python train.py --num_hidden_layers=13 --norm_eps=1e-05 --learning_rate=0.0011 --batch_tokens=65536
MLP neurons of a small language model. Each row is named by its layer, matrix (down: output weights) and neuron, and shows model dimensions 128-383. Each number is 128 + 24 x the weight over its row's rms, rounded and kept within 0 to 255. Numbers have three digits each. A neuron's up and down rows have the sign that makes its largest values positive.
After each neuron's rows, "fires before" lists the tokens most often just after its 100 highest values on Wikipedia text that the model never trained on. A number after a token or word is its count.

L5.down903:143135121138095105127104121097127104144108174107117130099123109108120128105091121116105127105079125125130148086121116136158142099105168153154095130211089134101086164145137119155122129146130079128087112144147159091135118098179109109134095136124097132074119131117114140113137161123096156128125170156128116142114137086141129126147107139127126110161143143092139142114159122116073127106170168146115100124157148144139135149110100138101079145143109146154103143146122117113101168114068195140118106145158121139118136123132096130084147120106126152126115142118146161119110117120121133125121165132093149080128108108113148196102124130135139103186155137164123096153169135119106112079129182174170154125130116126150132128089149125137174144122120111137132117108105150126126163118129101
fires before: ", " 20, ". " 14, "." 11, ": " 6, "of " 5

L6.down502:145095109142093096155114116119172138119122134150134150144137135112133141130079136116117111111160129126155181137112161147092134109169088118135103114159153132127116124153173107119168090144128089102138159170173096111134099123167101147127131114112125089112106130112102123109139116173113082173079131169099109102134169124157106123108133144150175169104117095130116118157135152082125123156092136109144134120119110117133112078109093139101131150149119110140122125155169095144127127129113161093133123119120104086108147078139125133113159147120156111089143133162137116148144119146088110143148123162108158134100121146137174112150111092109097090110135176159136118149109169107136161142164163102139101125079117111130115104133078130107107139154160132107131124152111104142160126133146154
fires before: ": " 26, "\n\n" 15, "==" 13

L7.down968:104110083124132123118100131129154117125103158130146134143177104146159131132142171140140114108158202154139133150144122145178096113125105120147153136103106112119136161203133149152126131074115111144104103156130083162142077158155103134136162157118143120153110154065126136129121140150095180122115090096141117108138129124105148110121105155158106135125131117119117103155083192127101136104114134141122125111122111106153147142147090125127109119123144162134099125173116159132207114099084128137111115143113125107179153151115145144144147126151118112141133145134091166145128152133126091123160148109115156120110163136123168128163135116151105081106112153144112137139172169084144135131129113137122160143079172118137102116151159115149140168114105084142154154125137113135152160156148153
fires before: "\n\n" 40, "\n" 36, "s " 7

L5.down670:166095143118131127117125151123118143079141131105119121112120146131125095111131128109141107133110157178140125141127147119110097128149121119068106168105129179099138143141116159097134142109140107151083118093120135118116155133104141119140122137094136132150116154144132141157086106114086069114126080136156147113139107134095079114144140153126145153165113149136159121134122102141077115108160085148121116099069173128123105123149162107092138104156126125153130098129104090123142120128138114123121115135139125095152149129189137162130132097139209138118141166129154121134126131135087131126132149114138159090088143103131137131078128136111149146114129134151153120135120116143096086126105119134160137142105132158132135131162123119093157129150145121111186110092142072119108093154132217
fires before: "| " 67, "|" 5

L6.down17:171113136104128145135164140146135136111101105122159142110112148138156141126117115093155170126109140086108136123137143115101156112101134130142144138112121143144114144157182100141121138110195100109140154154082148126089114121156125143122143130114132101109143149122115126121126058113138147130138132128113130139126086131156161094131140137143146113119116140108121201160088073113132127135085102106106163100100103136127152128129164182145107067099143121119134131119103098149158115142145156123153142142115086134126123154129121122141085125181135105170155124140144107116122097093080141116132169144100146128124120153137080140118128150128119117159123139120144116140135087136133135123132124117102121133125140162116114117090132101086165145102129173115106112093117075128144129149142147
fires before: "| " 30, "(" 21, "=" 5, "with " 4, "Suz" 4

L5.down102:112118140136125148101163174077135175086143132131113124100126137151160141128158143100106154151135092113090125117165083150113114120145105144089129122131113129135187160089158135116126107096145132142136111157144160111135114117155133103135160130128134122102159167106121157164150100131080184129148102113129116152112111124131101151136130165144111117152138144126127154129095097121136121183120131085123121120139127124105131101160097134151112091082180098171129139125152088169123097166147142084091094128139126122119125170134144149114111155127126134139103109082152110109117135086111171133112092145112199143157123170122110105137121087144137160104105140085128080139135141134091144101095115133133111185084171138127119127121138096162158160144160118125182147146129165112174126137120160
fires before: "| " 77, "– " 4

L6.down362:110079113131083132132106129083098116098135121101079159094152095104169166138196160148137140102124132137102134125144113145093153160116137136130112084115098108111128116108125130114119110146105149092179079129141101094142119106098105116123140085116140091054142102121132123101112164125111114107110161171123131138113123113094100126124113143146117154125125117144148148102134141155094109169137149069121143149145143122155124175145101128145142178133139112178098104099138174127100156109136128107129087130138117139124099141120160160125145075117119110122120121118138143144110126051134141134157152165119138105140128106108148113119163136148151118118116128095138120133128150138203091115115114118122102134115123125101131131155122084163130134111098135083046114151132089113154119124139134
fires before: "- " 30, "| " 30, ": " 13, "." 6, "-" 6

L6.down205:118122148137125125137135162147102136068142150108117076153164115102139106133151124123188125149117133151110096162149155122096100097144127056120160122105160135152135136112126126117110132131129133145089129177136108116116155153137115076147128136095169142152095090132152111125116119143134147150142141101156115084091132161144135107095124157134154109107097146142120159149150081099161115140133170112132144137086087122128136109099093110134121140128115089154109142105167138133147115126170079105128143134119131061134139149137116122153115130101150147138113123144146132096123121145131119121120099108177109136106151136184143133115139128129076156088094165127132116163107121143127169180157117114131143111101106134152147133123113145105138117139123170108145146147119133133141151129143150
fires before: "| " 51, ", " 31, "\n" 6

L6.down132:112119155132126110087152143118140105128112143103098123135132128102138178153136123126132168125115143133150127135159179110150150156117089127180138058140118155119161148138126108130135124125073139127126122143098108123110146134139130153152119122110105156102127147096140157119142121136110121118097127126153151150136070098111126133136093112135084129146092121128167113129150101083146137160145154145167152136131171157139112136155126094114146119150171100142131150074158123113149118120139095120129138087100113119107129164149130112118170103126152124108112128158138146107110131117148124135125137138127094132111139131115161141127125166124133142090147111119158094125100092136132085132117142167180077128065119120142132098187093158156164105136109149138103152079164125073136128110113143
fires before: "-" 38, ". " 5, ": " 5, "ed " 5, ", " 4, "aire " 4

L10.down682:122078127151167129134150117107130125137117090097147149121113107162137185118120134093125142118144107126134121122156153097078122160086142140170133146126063095118103130150126177179086113093150099116088117114133148140101165149124115104137152107117117124133124075155139121166111143097121132108136113132146129099109100146160100139122139138154114124145150101119104205174137123109124127095123128103127097129137134136117079135107104127131129116144108107147083128081132119166107098113185146107119127095125164111123121093127142122139138100130129147132117116132108095140134152120140094090165108133108104129142152106164158145140149121141186121117111166121119097113105132139100129116126125124136150123157124144129119121045090112113149087155122176134142171124088105111105154142138122
fires before: "7" 20, "6" 18, "5" 16, "5 " 8, "8" 7, "6 " 7

L7.down630:128145128124125169167125147155135187150110165125152092109085112131112144137113179176155062092138166133117150108138121105156134145155110132212141114136115131132136113168132130125139123085164100171138088069106121151113115137167099104145115143148148153139152129107144108145144121109111106093130126116158119168135131147137134139125137163146115091117103103124126150155165133120124116133121170132157141144148110106143095140157092110123138168130101151146115107126125171106153158126099102119106103110138100111129126109090121129137141126160155128106136133133134088104152197130165112120130108101097105101162161108077158140086125149124091120146153150161143104157123167109166116130140122142164077085150155154134108104160121129156143090114122118124081167139124084150101113169118116
fires before: "s " 60, "\n" 26, "\n\n" 9

L8.down261:158110112149143099141137170091101107146104177105151129155148135104112132110085136118122102079124171147121133166116101126118143129162159093092126117092088118139113133125132145119155099132107159133087099136112154134163155098137112139145124150139146111105164115113121127144120099121109124099145188145132100156076112164097082130141154147101142125133163132113146123108116144099094136122087161113150099160103117098118155159135144132121128161134141133176147122146162180103184128142130127128145138121077151142154116136122113131104114117152179133109144138133139092111108143111128171118112124104132129130130148156082156156145146153134119192179219162157110142140084128119157115096132100122136135154109144123113163168092169109141135123133130105092199158141116123121145120137116165
fires before: ", " 20, ". " 11, "'" 10, ": " 7, "." 7, ":" 5

L5.down717:181134118142187152105106120109109103159122165117132163138183102085121102093144122146127101128150103123099163106122127128172137136150087161091089141116090144119094153133116117130159110150116118136125085111154148125138135108104131126131155103163094120123150134127099124110123112153125153163152161139139147097143115128127125122130134114112118104116128135077107112135144159139116141149139136153143150124154114142136113123111138113114101112114144146135102129092152132104093172162139173107114137190124123178125114143114158103109155107134125111122129120140120165091122088153079141110112172162096102112132138146092138157129154082128126116118145099156089138130093125156128129121096118173132161121100145159132126158162133163148166122163151131075120045130121135167094132114116078
fires before: ", " 36, "–" 15, "\n" 12, ": " 8, "," 5, "." 5

L10.down691:147139102145153107089127135122124139190144128090138098124153122150106109119136156092136118109119137091157135123129160128153128165138136143255122140144107150141111141102141115151112144117161135146113143121169154103179091148155118110122130130112101144154140130121150109123103121136140125118106143133148109120147096129103156117094144138127105113129156124115106118104106117158124100097136128161126155133116130100108097113096150087154120119121113143145112098142100134091126155127124129155120115134085129086134114119151087142135138101140148109137127143144147134126143131077147102150098156107140105132152159131117121119067128141135114119134106138093104116147102156123109116122147115091126119117113144140131113127111108084098112114121106164120087112101142159132149136135125087
fires before: ", " 35, ". " 9, "s " 8, "." 8, "P " 4

L8.down851:120144126176128082136112141157134111135083111106146131113116110157128158106142133121155135090160129097167114128106102121160131108111088117161159120135161135114099143117113103104100146158075109128128081102118119121106082135120105124159140128153126119178067141126151151106093158200101131142123092179134121102127120154075135079124147129142069142132143117136143126163142137113209129118133142165163138135119135144121107154127165134195127126126123153116146065151108110147168179120088117159135098112141107166131145174110145172131103136114123145046127121144088137172087134133096133131140092142160152101112152153133145131123099137135135159118170119126150157184123122138121122114111159094110162149128154139127160097102119150132123172144138113131118138114127161105155099119112092
fires before: "| " 35, "." 11, "," 5, "0 " 5, "yards " 4

L5.down305:110099079112141136139137138119133175129118177120131129095154111102147102126164188122130098133119146148194107149104091112095130077142147119160116123089135117117141185126135104144119152114175136150161124105141154138114130092134088125136098153147112130132125130190108133163144110131131108090136150086160125119128131149165135105169131118132123129133134141129131136137168112123152148117149132114134109120129119128125133147076157144165105119160152135125142093147149134171137159151102105128117128133098115115128135135134064149115154123117152185156075085114149135142104160150096073142129156140138128134093122095125134107154118102145150140095121134131133124143133160107166123178165116160139163172096132158119098126128131124157123116107119155138070094118095141107149166132079133
fires before: ", " 35, ". " 22, "." 12, "–" 7, "s " 4

L6.down664:170153111132177127119139136126136126134099158112119089135133131066173124149123198080134142084157137125161143141117116114167139177150123127249149106092120104149136171137132160127115123174153104131160110125111117123122113147132102091070143115084152137111123109141127126104135061141139157129130156115155115156135101165079144125113121115147132130113104102161109094140161153104163116124100157151141136131136122127120137124140085139136085146102126095157130114151173118089132135108112099070114142096117137113128104184136130156113161079100147162122104143096100168148094125135124138141132117112118130122155115147132142096093145138117121103130139151120136146162113119113134098098135099139145127132092158155142104144172116130141103137095108144104107119119064102132110138172138136
fires before: "\n" 42, "\n\n" 28, "$ " 5

L7.down943:129125147143130117108098125168126119118113144141136117143097139087122136104123121148159123113126134106138131126123151119138098126109108122244159123130126122146111131172141135139143113136144102182120128130168145122119119119108159150126114126099132140112131096160102127174134097142117126120129127124152131135112101129110141119127111140098095123090125125116136155151125142136101155139129174131141151145111109121146140110144109140083106142093141093122133143147154094115128128115147108131129128155179162138148158107115133107134095112158099104150116156147111139128085164117124148122109143118172163127134101138126158146137135124156124139127153102117154168130144141147126132117143136129141142134111156111105123144148116133121152090129147164110079123134129139151120117156135153
fires before: "\n" 92, "\n\n" 8

L9.down334:121098126165132133124119125118139119115130169140160092138120112102177132175140153171142136138135112161117092160093119144105113079177172127062115121133127125154131160157142096119116131092121130151141102111178148164122131132151104103164104171106125111178121150121141131141142103112098102158101153096128150119084118131150116126124115148133138131126103130125109167098126135136072144150087119101142100124151147136107131148111083158134108135154132095139167132086147149165145126154103128117156164131138140122097125110114088115072098162107146136119136118136111186110151151155148124124115116099152092129118141121125109128117129116093141132112197139116136123159084090146108134156185155115098090117169123102104161191105146095188094115147145095115082114126087124117175137122124139
fires before: ":" 46, "–" 7

L10.down94:105126125055101122154110081164114125090140121097107103137131150134144095172108085166101097174131145139114133147128150114101160096075123114209174142158135160113106144093163115123125149166120135135116133099137160127146092110065097155151114157119128125130130122149085119098159119144138157121094152179141127144143122095177141138100127122126129130159108115135124132108080141136096114114091111156118124099142144116125141125158134103160111139095093165142119080132093110144151114109123125108153127149096131127143125126128104100113141158157102114132149127120114148151135095132178082130135126062102124105126130146071120154161097100131130124128139149104156132132142105165145132123156156095127136148172135114157178185116134119123109109108138129129171174137124114133128128119131150
fires before: "| " 92

L7.down78:123132126113150155100136134149178086128166094140113118115139156125138141109092110099106132153168150173114146127126153147136130099109128107104140105142128120147159097148085112121152140143146116164127158125186122127097142130194134070121122141123113135126136124133145169104113110135138084092117102133078120092115130137142156128100110155096165167192166119140147110146097131130122150141155139127129116108113126157160081118120121115116119120137166118126127131082148135131100109120124109125128103194097116128136155157136142119109099078131107144109107098124187155081104090144151134097118148150164138128091129115120133163142109131160106154103115152112133115112127122126149102106087154148140153105138140133133097122143109138127132126147116131074187149134097132090131101143139122
fires before: ", " 16, ". " 15, "s " 14, "." 13, "\n\n" 11, "\n" 9

L6.down154:110116114112100124157101165095153126137116164155150165145164104164176117143117142125171091150092132128133111093129135130116137155156098137165154111100138121142142089149122114111154138140151151138153129140138128110124073134146083125146121129133096153137150105125132123147191126131116172140124152101158183145178120154147146129116139109124134149118158135117092145133091146119126128125141104134132155169117155078107112188143106124170146152128100153115137082130142158140168101147117163150127140078159129123129116130096119122126104166140125141167127118164120135124135120151147132164151123078130126132097108179108109120164119142112112173144138130116082130127091133141111095142129111141159157158146134180081088104123153142090101090111193127144199096101081116150165097092130161
fires before: "| " 36, "District " 8, "/ " 7

L5.down429:167169154129144131126144122121124120162171122149111104091152135118097151135087170114124128108149111132134132126192131170119137113113128116252094102166126100114127107124131119106093107146145080142099128111108165144138088145157122134114116183106114134139131068113121089117117168098121145122101120144124105073102113107110125101144124163135182116157094122125129136102127109145159110132157126122148113116143137121139108114145119150121134127139098117127129176151123102106135131132123143089119121102143107136112107149144109172085100134144102095121089160132146155123153110148138113100095092146116129132131127152112133103131124143116141108105090124099098113083121140140139106131149092139108106102097182121137132123125132128101151127123149104084096124104101186155108141138161109
fires before: ", " 22, ". " 19, "." 9, "'" 5, "of " 4

L9.down764:120123113130097141103138120111103070122104120165123107072146116138150106124102113123141077159085120141076137119096145142166112162152139136122172117122124097118165112128155119113094128129143160152105140169124140124167134137125090111116143101087118128132126119154153117155110129041116120114142144124115165149138144110086137146141143118131111108133112131121116148153104116143124174140153072146150138159120166131103114123151087128084097125105073140096101137111099103119105085113095116134116179165124133124096124111129116115135097142136158135126146144146113076152136148152119074133151147111128168139159181122130112174116107119118152145127098130109133110144143143143115114102154122184143141129188174153121130124140105114139157120135126131102107152119150104107128110155133113
fires before: "- " 60, "| " 10

L6.down593:137146126150134084135129114162089171152144139153115123174153145123105132076122077152080144144126165105126151128148106161129164123158122124150096150188115136158083117138142119147116060145082137113098073125160113087161143106109173122094132134099119138140127122154112086072144138138134104112121099140105110106130130101127105135137098131109129150160134150131151119126147135178159156147087136124098123098109154120138132125111064133076102145173188113161126158086124115147093155132138068115205133087142107146123119078125130130136133104129135160096135118131127163109127175113114120135120135127152129163171176125156115161118129169143138129146142140117184112100158181138113134134091122107126135130141124079185118142141089100162126138130105079158141111113145151137121135112140124
fires before: "| " 51, "February " 6, "Western " 5, ": " 5, "March " 4, ". " 4

L10.down574:139136154109116141149145128129110089162120133129151146133141116097137103120117142089057150114165169126095142113143080158131132091121140188134123138155095119139107164130126157131142146100096113166132134150117161147126089145155124157116107144103111160129092167114108161139174125149137113119170090121122137097108111154156134116107130167091108144109129137116116143149127106133094132099140125146145135147090111124128123130117102098106128142132175091172153117117126146147127161143093138137149094172146107158091140127148139127096117100140107111153151170132160117139104139175096175134118139127142168121160126147092133124130125113162122174204116093152131138148133128156128160089111172155140105123093151137139117102145133109104067137178127153115135085154153140108114138086117118
fires before: ": " 52, ", " 12, ". " 9, "\"" 4

L9.down263:139147114141129118125094136111165098138130142106137148129156102105136099147083149126162122075153126102159152110120111144126094098106142188253105108094145098162098107173164146154139178122177112113125110138117142113073142110175088115112081088132118119144114106117124086117144115132142141140127148138125138111117152106144151116106135113126128108093094104127113181121166085133090096153110159162158102160123083084146124169130097112137150115121108076134171156123123141095142119130111094140107150165100137157128143123127120154105144161119178118107121107105142125110120135118177143120160123122119153132175147144102132153145092114100091106097134140119140127130108134108116140109132112130110118105157145162104142124124134133122093125132117110097059098197138083137105112152112142
fires before: "\n" 21, ")" 16, "–" 7, "\n  " 6, ") " 5, ", " 5

L5.down990:139118074133132122154162128088079119148149101137127108123144165113129123090105155126110146108106142146140150111088132143088115114124128136145170138100127122105179122196135112131110110128098161107138121158129118125138167148129153127138156098136107108119129148126136060139140125102142136138140127128151125117148136130098101133148126140150131188145103153141128142107125100126117131178138124134146084136101112134111116157136094120112138119120096086135140107151134126128145127119140141128131116098107151127161109100192096099168151143128144153123167155152142076135116140088110134175149137133128171156124154183110142117141135117151093124119144148145137100108153147174112156115138109110102125157070184112138122150119102093111132167135142120076199122117090110150121113136102128
fires before: "| " 70, "|" 27

L8.down527:129127146153155116123088111141143159121112148148090137081171118128120154120159152140124054175107132130139094093158119143112099136091108123204155141141155130124128110136129146136109139129128109192112132129160117180145133143098146129150093128179126158131140122107112168100132162114143109128083098178123127142144119125151097148110109095137077110143139152141119127129136148129112136138163115144133142152142155094109125171165123098161099107144109107100116162121152132113166128176137137148138160125087115152164115147108148148154167167129125171155138125147170143135107160102122111103149145133113135090115116097148124124134145126139156119139122172136118140118133125108144162144161139101111197097128132155117105145107106133135121140122129125142141134127111131117102117135097166
fires before: "- " 53, "Label" 7, ", " 5, "\n" 5

L9.down57:128126117084140122118174110129146116098168151115125126158135103133187118140133158142135096113124128126087128138126123132123155122144144105133160135185158171154116140107168085116123116121131109144116144120133090102142128100104107169158061108150102087121147091108125137166137109092133156099096105139105144119126072122130129114110147120145110150116106134152132113141126170147113168121140161147139172126097152112125159149109183125115114196139150122125179076135172114158149126135109087149109173143097074078145093163125139166169151146107117164137138157170165139128145126123136136125095132131116160147145165124127122152109123161118133186165142151124124107128143110086119134092151157139129122150107125200128115166148161136119124091176082125129098145162066136132150138126156113
fires before: "| " 49, "/ " 6, "0 " 6, "office " 4

L8.down772:156135117153149095124097113139154126109144124131128096133148138104114084133091148180179162139148118122094128135098096145121121101139131163153159142150121130076133080142114121151123108101139142122159128145153146106155104070145144160165138148151103127162175073167179128128160149103137159163111123116141148141104150118126099125150157159110127115149145082116085128144102101143162122161144135170128105128104146107110131120137151042092143134132101147159172149119126141155186148119127099138131118116138155106145171155118139120139111121150127090149135152149131113131122117130123144147120114169093131077142144121133086137139138142153117108141159125105110102112149132100184141145174128141157133177136129159095178150149099120161138151161119115084124129129152180146151156139130157
fires before: "| " 28, "." 13, "|" 11

L9.down655:145180119138136148103120109153117092125123112160115126109107170115098151161142168115157091096140143135147164079099113133158143134109147100190127099131159145136109100146145127128083107157129129173124139099180096141152098143151128120143134089129141095098111122124098161115091206161123117110132130151133129147129068116173086116146125159108136125115123072133145145113141125127121136128099134126121156124116122085120133123117093099119096127129123089141174151145140125126121144115122117079168107115126074130142151145136128129125132139120087110133098120138135168139090116161107126086130125123127117111104151132132153156125148132151080099102107190122121126116109146108125098170110116115141090108092113126137131129134118138103159130119111166121069094169084110147119113131137138
fires before: "\n" 18, "\n  " 16, "\n\n" 9, "been " 7, "a " 5

L9.down894:136125130123117113110104106137163123123137126124137098121130122107129159147111098124136145131130097088132170122128113128088158098115105079186127104166161156114129115121147076066129106160143124119102122108127131159099162123101125169121122142099126135122131151142091130127109179137134144103128140127127147156147079103097108140089120113138149173151127102118167131106119153092140133127123133132154155092107159112143166143125140153081117172138144137117150131125171170109120136133146125096123130132168123114153102144135139136119142144159133155126118129125105159127112131141100082136132113119090125117144084128099141165135110176142088127111159107135127098141138142150120141120134148115139111155144145115118150143134108105070166067160146115162085144105090103137140150177110150
fires before: "| " 40, "and " 16

L5.down353:124137138107107099136155119152142100109120116121125109115155124128098105138078171147141147150157107111125144092092113146120137101133161151154133100135111115164112148112139140146114096141123113133124113086157122129161118143095138100104110123125076130133118128155133095134125129095179125123093142137114137099135140141099141141127111125109150145129136124088097161129108143101116122110130148093092076127094100113113177100156109131131119142128101112102141131135139142158153199146108126141086126140132146128100099140141105140129103089150111154133124177098116137164169114127124154142142134122117156126147108109147138143124081122098067091124161185164125102131155165097110125146126126166132135138113154143167139075167147108153116184111132129155127132150133107167145160153129151
fires before: ", " 38, ". " 19, "\n" 12, "\n\n" 7, "." 6, "; " 5

L9.down288:124128127106099124102148158132081150126131094125130102117104143153108142133151107130116124150083156150150137116109134133144129109152133172074128115160138156159118140115165122128142100180099118162107068103107083139192094158141110148132102140131096141128135121127115139128140135116113154149114126148148082148152129150141107127148130106125107095124173118147197115112143098118083117146149105161054105166108118148104124140100160126145141126111115106162108146120148094142115112132090132153078176109162091120138142140105127154169127094152118103158181142109127130072107132156129136131136138147109117111150133150140130123106088113125103110180131127088123139139112136139138123107139106138122122099121119102163174137115142130141126067146103096122108174147124119097146162122145139
fires before: "4 " 16, "3 " 14, "2 " 10, "| " 7, "P" 6, "L " 6

L10.down299:130146121156163132129128125111126140086138100161108118120163163143127095124128173100139143156131172127129115131103104098127116124140090103249108117123125133137143107135215123098107101167106111115123170142135148137126152099132103128111131159092120098153156159129121123121162139141131129122088098126071147152102128125109126123102149131120148177109173124153098135131112170112101104091074143136126106115125155138121130129131098176132132149119103159131161128158119126155126126145097122101146129113120108100135124134130116115112126165130135133123077168133117150103163156120138095081129127122085174126095118148146134116113137147098083126133125119124153130116148158109127134080126116121101122111141153142129098134112147109114161143147117115144151133089154131137091149150083171
fires before: "| " 43, "7 " 7, "4 " 6, "1 " 5, "3 " 4

L9.down600:134135146091115149128113130134128138094146116134146124116158140133140107091148117120134128142124129121180180169124128101118163127131135114170106144093138135130113118151136108141159110139134189145161096120123102093123091154120125127122138149171150140160071124159083151121143132118091074105120150181122099133127105121103118137088126142148116122147152106138133107122118143114174140124153081173135138149126160130131113128113144170151157128115119107131073127133110086151139133119122108128101143163149105120127137135094089138104126103137103077083148158103129099131159152162103102123127132159137084128093132115121077134138135138129146169094128126162120152117144107103150114075062106104146148121147149139095115109135162147111149091157120097159116182163155131136121160138112108
fires before: "| " 27, "1 " 10, "2 " 9, "0 " 7, "9 " 6, "3 " 5

L10.down311:106119132148133116121152132124135141157117114121124142140106098083129134130141105118077127148135093144127101091127142117077092120119143095123100161092128114129095151142104133132084116158138075149110104133147114118143155045110109100113116148144137141139115163161096147074098110129092146147111119120142160131127148090109134114110157137112122131132154130152085159130114143118105113151112141104156128160105133140093159094154129102118127148126167068110140167112188111083103122119096103130129137171176135116157147152110133103132168121135097161152119158102112140123182145115144105082149117129096114104133180102158117143107164137120148166150156130122150104146131143143153131147104102132089153135135137148144126113068136120155139068138130188161096111153114105125140120149180100
fires before: "8 " 18, "9" 16, "9 " 15, "8" 11, "10" 5, "7" 5

L7.down713:086120164157130102119109146074170125159128088140091159064124145110113151168111172121148125131139130123116123044162131140125105130143142160152116145121133100122124156131143084147143143161161089124126110117129128120114113143149124101145108090148120137145130079163155102111127076102098136122131089119124183114134134127155126121138094116129096118083119124094115138155121113121135147134119124088135122168162143099118115108134136138158095162149095152174128160144161138104176142135173109170140129132134157144150088114136084120125142135120147135131151130125137146145168137109118134141160139124130111107153133125135136124131159135117128133131166166179110122177091098081119129097137132109145136119135169122142130119155142132154158144099096096106108134090132100136130133154127150
fires before: "\n\n" 92, "\n" 4

L5.down573:121130153110168083127153110104171123125124119096167089116131134115133167162077147160133115111092151128132149143115152124126142118119097111132103127144126121127106116152149144126122097126086114121127108162159076111128100151076162116113163094097124115157109178136117094118164098139121129165091112121145142141111122144144069155122108122134129144126152129108149141110119129123141178170143145148113123094162118140155109174143182137135151141134158121118135109135087094144124154143101091113175145077143130099175111075168091108118141129140144134096151139137123111085156185094180141131101123166131135138105145096150115146160128096108113090118080113134156067127117135145120175126102103122134106108096143094125139114081079092121142094128184141100144124142148099103152156132167133
fires before: "| " 24, ": " 20, "enc" 9

L6.down644:120182148095147118121149183113135086093142117138131178161122139134165102125158148147125125102143131156102154145136128140113086141109137115167122150134137149099137122143133115088145131108137124114129128135131100102137093132117099110133157131123090113124151087168108131103142098156138108168141141172143072134083143125113100131115142099142161129144134111167089115157119089156103164161123130137143169108101128107129103117146090133092149133122133102168113099105104104137113094117131081116088117104117148069149109125160095101146175124104141124122129144116147116134138136134105164134087079131134125132080131140157112101162148145132106122109079142117168149114125105101151141144147111092153084138177070144131106148138117167174055136129096128111135112077160101115150117136095179
fires before: ", " 53, "the " 6

L9.down919:159121110153123100098105159172121095137142129137118168141145161115110127143152152113143128109109163162119129099120133124095154133120135149255144099129125139150108141115128133147123144104166140148105144121136139145094185111154133101142095078141130132131105119100115144127141103120128113126087131135114146090100144108128126096098163133113118111114145097108080106121135102095113117116122161128138141123160104120152119106114100066154107127132069133143139128109099098090117109103100127116146150190130114114175131127167137131113162153115112122137123153128143147102119117111122157096123138124100165147161108105087140137127189139113094129151148180132144150136142181100107084122140117128096115151157131126141092125156112136148099114063113081131099098125114157128114124122106144
fires before: ", " 35, ". " 31, "." 8, "\n" 5, "\" " 4

L5.down1023:145154171137124117117123123105121136137087139146108107125150113143151127105134119120145141107138109117167118106156153074153124143123136119205122115144170120138119172136151116156129162142106068134056156097133110165093092112124117109127121175093100140078112123128137114121159129097134147147107137145127118163105134118067125149118131167066118107138142145090104106115143110116143125136151127155127133173157129130127143149143146121114075114143198144139131148104174102145140139099127140124136132070143112123111085161091109115108154103129081149170088137126078131126112091152135127098136108133155127094132107109093118156154120139167099141150132110150080128142156168107125076116153110147150152109130134136132149124132135183111141111183111108155208147142131139119111107140116115
fires before: ", " 57, ". " 12, "." 8, "'" 7, "\n" 4, "', " 4

L6.down613:128097134106148123147177117107132158104158090125134148142131132121103107125129141148093063096143100165108133128112151142119135127108129132205138132118124110083141136075101130119114145136122141152101080141125115155124089180109076150156143097150161096123148116125127085165138104134135140124112126139135107121162109123083161126152162142103132117098128108157112124135146139140140114128100132142104151163092138084154142140102132097110114171115138085124130115127093152126129133145106077147080148171149142099098084147167105154126174159130105130159156165144140112124136102138174132148106128171131123105160132141118113155140133128141144134136130142117116140097157143112117121108119125130130116144080116157141143176160174103146104150124104152144221139112116109132105132133090146
fires before: ", " 48, "to " 9, "the " 4

L6.down492:123093107136112155096117134174128113074144129168095156113161114136167084120115121066159103171094094147085107138169097176126141132153125102066155103157140150136111120109113151137115120118160101107104131155118118129140131119091123143120129112116116122122099132163115147131146139103104118157147151114139141141154107136132138142102138104131069112145135131151126153133087115119114130095141079138125141141142155148124147111161127118155068092120105141162096135098147050119128114091138150148148137119153123138185123142110152162137084145162145116124101149144154140137104084137087108108147135100158173144112077112137136115130118145144142116192133123078137127097131123144137126056128112134173134144117149158145133130090110113134118122109124121100179142102100156103147116115121189
fires before: "| " 56, "|" 19, "m" 5

L6.down156:124145094072127160137138120149124098090128140146152139122185136119144098125122093089104112115129136143138121106106142157097104125140101165179104120137121109148127111091113137161097137135098092146144125168108105156131128123114094138139158170149144166107080167147159123135120094114112094122136105122123173119101149132118150130155137114137140146105131177150161093179149089104140117109092113148131183175122159088164126154134095139088089180113118078155129097113120176120140132140101082126149144112134146145124139136147118117110130141132109142082095099103130123131136084126129111119176166119109086125119125111139143165129102112129098136089088139160140078127166125114110125154129122108133120150092106145135140135142143109162096142153150130107169138110118143077117153108128124
fires before: "\n\n" 26, "-" 17, ", " 6, ") " 6, ")" 5, ". " 5

L6.down935:112119119105100132192153141086079176116097105157099095131095152142113101142138123182106132137106152181122141098176136113126132121112109132205142185133116143060144119137098140142149121113116135133143102130148151132096118121126134074157149140133074125114127087112129111128124135110124102091118120164118121111130132082156143099111126103154147153107135108101135130123162080156120181123131107122154159133159124116148113146109135123118128141159129130120126134080102148194129139122142106103176112151148137158108117161124115087119168109141154153162146066134163138106166122129118097119098139134128110089125157130129133144155150122130120139097122122137094107145174102110114166116117094139144132112123100110121116132126176135150129138127080123127107091149105125126125137107098183
fires before: ". " 17, ", " 14, "." 11, "–" 8, ")." 6, ") " 5